From a checkpoint of a small transformer trained on Wikipedia: rotary positions.
MLP neurons of a small language model. Each row is named by its layer, matrix (gate and up: input weights; down: output weights) and neuron, and shows model dimensions 64-159. Each number is 128 + 32 x the weight over its row's rms, rounded and kept within 0 to 255. A neuron's up and down rows have the sign that makes its largest values positive.
Before each neuron's rows, "fires on" lists the tokens most often at its 100 highest values on Wikipedia text that the model never trained on; "fires in" lists the words (lower case) most often at its 100 highest values on Wikipedia text that the model never trained on.

fires on: " an", " event", " is", "tin", "ad", "s"
fires in: "an", "is", "eventually", "events"
L7.gate206 [ 98 117 165 134 148 145 158 124 140 103  85 135 150 164 144 188 169 122 125 144 152 153  91 177 128 136 147 169 132  98  34 141 128 116 117  86  90 150  62  78 105  94 182 178 125 140 139 133 154 101 111  97 150 135  94  94 166 136 135 136 159 105 146 188  81 142 114 140 101 151  71  94 160 125  98  80 121 122 122  97 138 132 122 205 140 133 144 110 126 182 116 109 180  95 130 131]
L7.up206 [167 144  99 118 135 132 143 136 109 140  91 118 133 158 155  94 137 132  60 187 150 145 115 160 143 191 177 217 132 177 123 101  99 141 145 118 122 158 120 124 160  63 138 117 131 141 169  93 129 117 115  45 123 106  83 138  71 172 128 110 129 133 138 126 100  87 172 132  80 118  94 150 117  47 206  99 100 128 109 153 123 165  94 133 124  77 109 128  77  98 135 133 144 134 173 141]
L7.down206 [ 82 110  68 100  84 138 161 128 164 116  92 107 143  93 142  88  91  76 138 142 157 144 118 219 112 143 182  98 103 142 144 146 152 113 135 147 114 164 117 100  66 151 203 116 130 189  80 122 116 167  91  59 120 146 134 123 111  97 158 136  77  79 164 144 112 179  78 164 171 134 116 165 104 177  95 109 160  95 129  54 170  99 114 155 122 125 153 128 175 168 120 202 197 125 126 145]

fires on: " It", " career", "us", "re"
fires in: "it", "career", "there", "votes"
L9.gate280 [135 131 123  84 143 138 139 168 104 110 137  98  97 146 149  88  94  74  56 103 118  95 188 102 154 122 128 146  61 134 156  25 200 146  92 104 117 165 169 158  49 157 155 113 113 147 137 148 131 158 165 130 145 133 158 152 133  93 135 137 181 155 106 140 170 125  77  76 145 136 132 140 161 118  62 157 171 144 127 125 101 113 127 185 129 131 109  87 105 186 153 126 118 187 113 154]
L9.up280 [116 151 161 102 160 180 123 136 112 151 188 114  95 141  84  98 135 110 117 132 134 184  55 183 141  73 139 114 124  82  98 142 110 106  64  77 125  70 118 107  91 149  43 119  90 155 107  89 104  79 104 174 184 172 152 131 108 160 121 147 161 113 159 139 105 147  72 154 131 177 128  78 103 189 117  92 128 180  93 128 190 109 176 129 156 140 134  94 132 176 117 155  90 135 127 138]
L9.down280 [ 79  69 127  57 171 174 141  66 222  78 110 184 115 118 197  53 143 100 122 183 121  45 125 119 112 117 143 158 156  83 138 158 152 130  78 131 172 115  67 137  82 167 178 106 100 100 135 163 143 127 163 153 124  77  88 153 162 196 154 139 129 106  94 111 188 196 165  98 113  76 119 147 153 116 150 143 122 120 135 151 104  98 115  94 143 150 128 100 153 180 160 160 110 149 119 186]

fires on: " years", " year", "ative", "at", " month"
fires in: "years", "year", "representatives", "status", "months", "administrative"
L2.gate92 [116 128 195 169 138 136 116  97 160 149 142 126 124 126 128 132  72 130 109  76 117 135 185 132 119 151 101 145 127 125 133 189 127  82  63  61 175 110 143  92 175 142 100 139 142  92 134  92 169 117 134 110 164 170  63  75 152 152  66 138 162 160 104 136 110 141 121 129 183 159 178 151 127  92 157  96 136 129 133  60 110 178 160 153 134 125 123 122 140 102 105 151 151 148 105  96]
L2.up92 [173 164 117 116 122  92 115  72 138 173 176  64 175 159 130 129  77 156  67  54  94 185 149 170 172 189 147 121  76 163 129 164 150  85 116 114 121  64  91 147  71 147 167 124 127 142 122  86  92  95 151 146 178 120 166 137 151 139 161 137 185 106 140 173 118 125 145  78 166 147 115  78 158 114 104  95 180 159 102 124 120 180 172 177  59 114 113 105  82 140 108 152  91 110 176 146]
L2.down92 [176 166 105 150 122 149 123 150  98  74 145  90 180 110 108  88 175  83 186 148 150  66 123  86 138  96 126 147 143 130 141 138 134 139  90 141  55 109 106 144 142  50 116 158 181 161 179 118 161  92  89 106 131 152 175  93  97 179 157 100 123  97 125 113 148 107 106 136 100 117  94 131 137 151 166 151  51 117 100 157 185 117 109 101 148 140  56 127 159  63 126  78 134 135 111 118]

fires on: "re", "at", "f", "p", "nd"
fires in: "there", "andre", "theatre", "chiefs", "of", "acoustic"
L8.gate31 [ 83 132 150 106 123 130  97 100 172 153 183 156 162 104 128 163 114 112 120 102 106  62 211 148 157 108  98 121  85 109 184 150 157 128  81 151 138 147  89 178 151 178 159 156 136 129 108 175 135 129  91 126 114 116 108  83  54 179 141 126 115 140  62  91 159 143 144 103  85 153 174 146  64 103 124 121 126 148 105 122 103 131 135  65 122 169 166 108  95 166 158 177  95 157 110 122]
L8.up31 [101  53 123 184 154 133 115 150 108 168 108 185  60 172 145 104 109  82 113  98 151 126 145 137  94  81 164  92  61 122 137  93 145 123 146  93 177 125 136 113 108 142  61 168 116 113 113  94 120 109  97 116 104 137  95  76 110 117 127 116  55  82 132 128 160 129 141 140 104 130 191 130  95 178 119 121 148  91 160 127 119 123 147 127 128 154 150 100 185 162 170 110 206 139 121 149]
L8.down31 [134 102 141 117 139 112  70 159  97  77 132 148 121 158 206 112 128 159 101  91 108 139 123  93 164 150 137 152 179 128  68  78 101 126 137 145 186  95 158 159 201 144 184 119 127 151 162 128 108  97 182 114 119 129 109 167 134  69 132 165 109 136 107  82  94 115 141  71  50 164 131 115 171 134 176  97  86 114 126 169 138 103 193 150 111 121 146 139 125 140 146 114 107  41 126 149]

fires on: " John", " William", " Robert", " Peter", " Francis"
fires in: "john", "william", "williams", "robert", "petersburg", "johnson"
L2.gate23 [170 161 121 124 101 101 139 103 102 124  82 161 123 132 158 201 138 176  99 152 120 128 210 172 131 157 137 125 150  94 125 131 166 120 126 154 111 127 128 129 126 139 123  67 133 112 105 143 132 188 144 118 100  97 187 145  89 160 144 167 182 161 157  81 117 140 117 114 156 130 129 160 133 116 151 101  97 111  91 149 179 112 197  83  96 158 119 156 127 157 114 154 195 112 110 177]
L2.up23 [178 164 117 152  95 141 140 165 148 153  95 163 162  71 137 152 134 103 123 190 113  64 162 184 120 158 146 177 186  95 178 141 152 182 163 115 161 138 146 144 153 169 107 114 156  89 129 143 166 111 101 194  92 152 137 115 110 103 105 143 141 192 158 113 138 138 170 121 133 154 187 148  71 106 127 100 152 128 172 161 132 117  95  92  61 142 114 129 247 123  81 120  89  80  97 123]
L2.down23 [111 120 138  99 115 121 106 120 117 103 143  90 102 150 116 147 104 120 115  70 111 140 111  88 130 160 107 108 118 156  75 185  92  92 124 139  90 104 134 108 134 114  89 200 135  83 147 106  92 161  90  99 113 120 144 166 118 186 128 127  82 106  96 158 117 112 128 129 114 165  68 131 155 152  86 121 108 178 114 116 154 120 176 154 199  89 164 102  50 166 133 124 167 165 116 119]

fires on: " this", " This", "z", "ha", "m", "ft"
fires in: "this", "cm", "ft", "eczacıbaşı", "phase"
L4.gate290 [136 134 122 144  60 160 177 102  93 167 118 166 131 177  93 162 120 124 148 113  45  94  97 154 143 125 139 175 119 137 167  47  99 198 144  83 156  97 128 138 146  82 151 114 170 137 129 101 104 136 169 102 170 146 145 111 103  83 190  91 141 131  73 182  98 117  92  97 113  63 175 122 188 162 123  94 135 173 124 154 207  98 177 146 118  99  94 120 129 127 114 135 112 163 132 125]
L4.up290 [142 120 123 101  81 150 163 110 162  77 139 145 106 164  80 113 126 123 124  99  72 124 154  97 153  94 138 151  45 112 195 147 107 131 149  89 136 113  99  94  68  78  81 103 101 165 139 129 131 134 115 130 125 143 180 143 112 110 149  83 146  90 170 151 158 149 125  96 101 111 168 138 118  92 181 103 137 123 124 152 130 113 144  84  73 172 106 131 107  55 153 135 105 149 171 104]
L4.down290 [165 140  59 149 141 145 142 104  89 107  74 153  98 113 124 139 136 163  93 112  90 121  79 102 108 161  96 158  92  97 142 144 134 155  89 175 144 186  70 123 135 182 184  80 167 163 143 194 100  79 135 141 104 113 108 140 105 128  88 148 146 172 124  99 135 162 139 148 157  96 140 190  42 147 106  81 109 123 135  92 146 151 136 132 158 154  96  76 125  91 131 101 104  95  95 125]

fires on: " New", "fer", "f", "ant", "ent"
fires in: "new", "conference", "wanted", "went", "sefer", "of"
L2.gate56 [197  93 134  86  47 156  78  89 135 184 117 166 131 136 139 144 124 102 146 151  91 145  97 100 141 126 108 146 153 138 185  90 112 177 146 102 117 104  91 122 146 163 160 183 116 132 136 147 132  71  56 185 186 147  58 134  92  82 114 174  68 127 114 116 149  84 108 120  88 140 123 121 126 149 126  81 117  82 155 173 121 154 133 140 110  83 126  99 107 154 107  79  56 126  94 133]
L2.up56 [103 140  88 113  62 134 106 140 117  85  72 187 204 138  87  87 169  76 154 117 106 129 110 163  96 124  96 113 157  87 125  70  95  84 138 102 119 116  83 119 146  64  96 165 109 147 108 110 126  93 128 121 117  85  96 124  77 100  48 126 143 141 117  99 171 132 110 191  89 110 166  92 115 155 102 107 146 125 146  88 149 143  92 125 133 137  51 198  86 173 151 110  98 137 127 138]
L2.down56 [176 127  89 151 167 116 108 138 134 184 167 100  19 182 150 121 108 172  78 175 159 133 153  93 113 150 155 130 143 134 120 110 148 150 107 139 112 139  97 124 154 236 126 129 150  77 139 181 168  89 138 139 135 167 100  85 137 109 190 155  85 119 143 113  76 112 163 143 156 131 118  85 116 141 137 136 118 121 170 124  88 134 138  79  97 111  80 127 136 121 119 131 178 158 110 146]

fires on: " first", " final", " last", " later", " record", "Career"
fires in: "first", "final", "later", "career", "last", "debut"
L4.gate117 [116 116 166 164  89 126 142 144  92 120  91 140 135 172 174 122  81 172 166  43 132 167 217  51  78 114 115 144 178 125  80 112 193 171 153 155 140 133  96 107 186  99 149 151 137 138  88 157 132 100 111 135 126 181 160 114 136  89 125 116 119 105 122 137  97 142  94 212 140 190 157  68  99 108 154  94 165 185 155 156 137 184 143  95 137  84 103  98 165 120 116  85 154 115 140 102]
L4.up117 [155 142 119 145 112 122 102 138 167 157 122  99 108  86 129 126  91 124 195  86 160 118 144 106 105 124  91  96 151 134 130  75 125 129 153  91 109 139  58  94 154 109 128 133 112 156 143 160 149  86 147 138  87 186 137  74 181 166 113 126 125 129 126  92 126 164  93 125 105 118 195 122 114 120 102 124 110 109 151 187  83 145 106  34 114  96  99 115 158 123 102 163 159 109 135  82]
L4.down117 [144 135 152 180 104 126  99  99 130 140 143 151 151 163 176  92 151 102 116 159 124 162 173 154 133 166 132 148 154 143 145  60 131 114 209 129 168 159 109 196 155 106 145 123 141 108 125 128  62 138 162 116  69 159 111 151 124 126  90 195  72 109 143 167 123 115  95  74 119 118 107  99 157 131 157 118 202 147 188 109 134 175 153 125 117 106 130  93 183 206 115 161 102 141 147 159]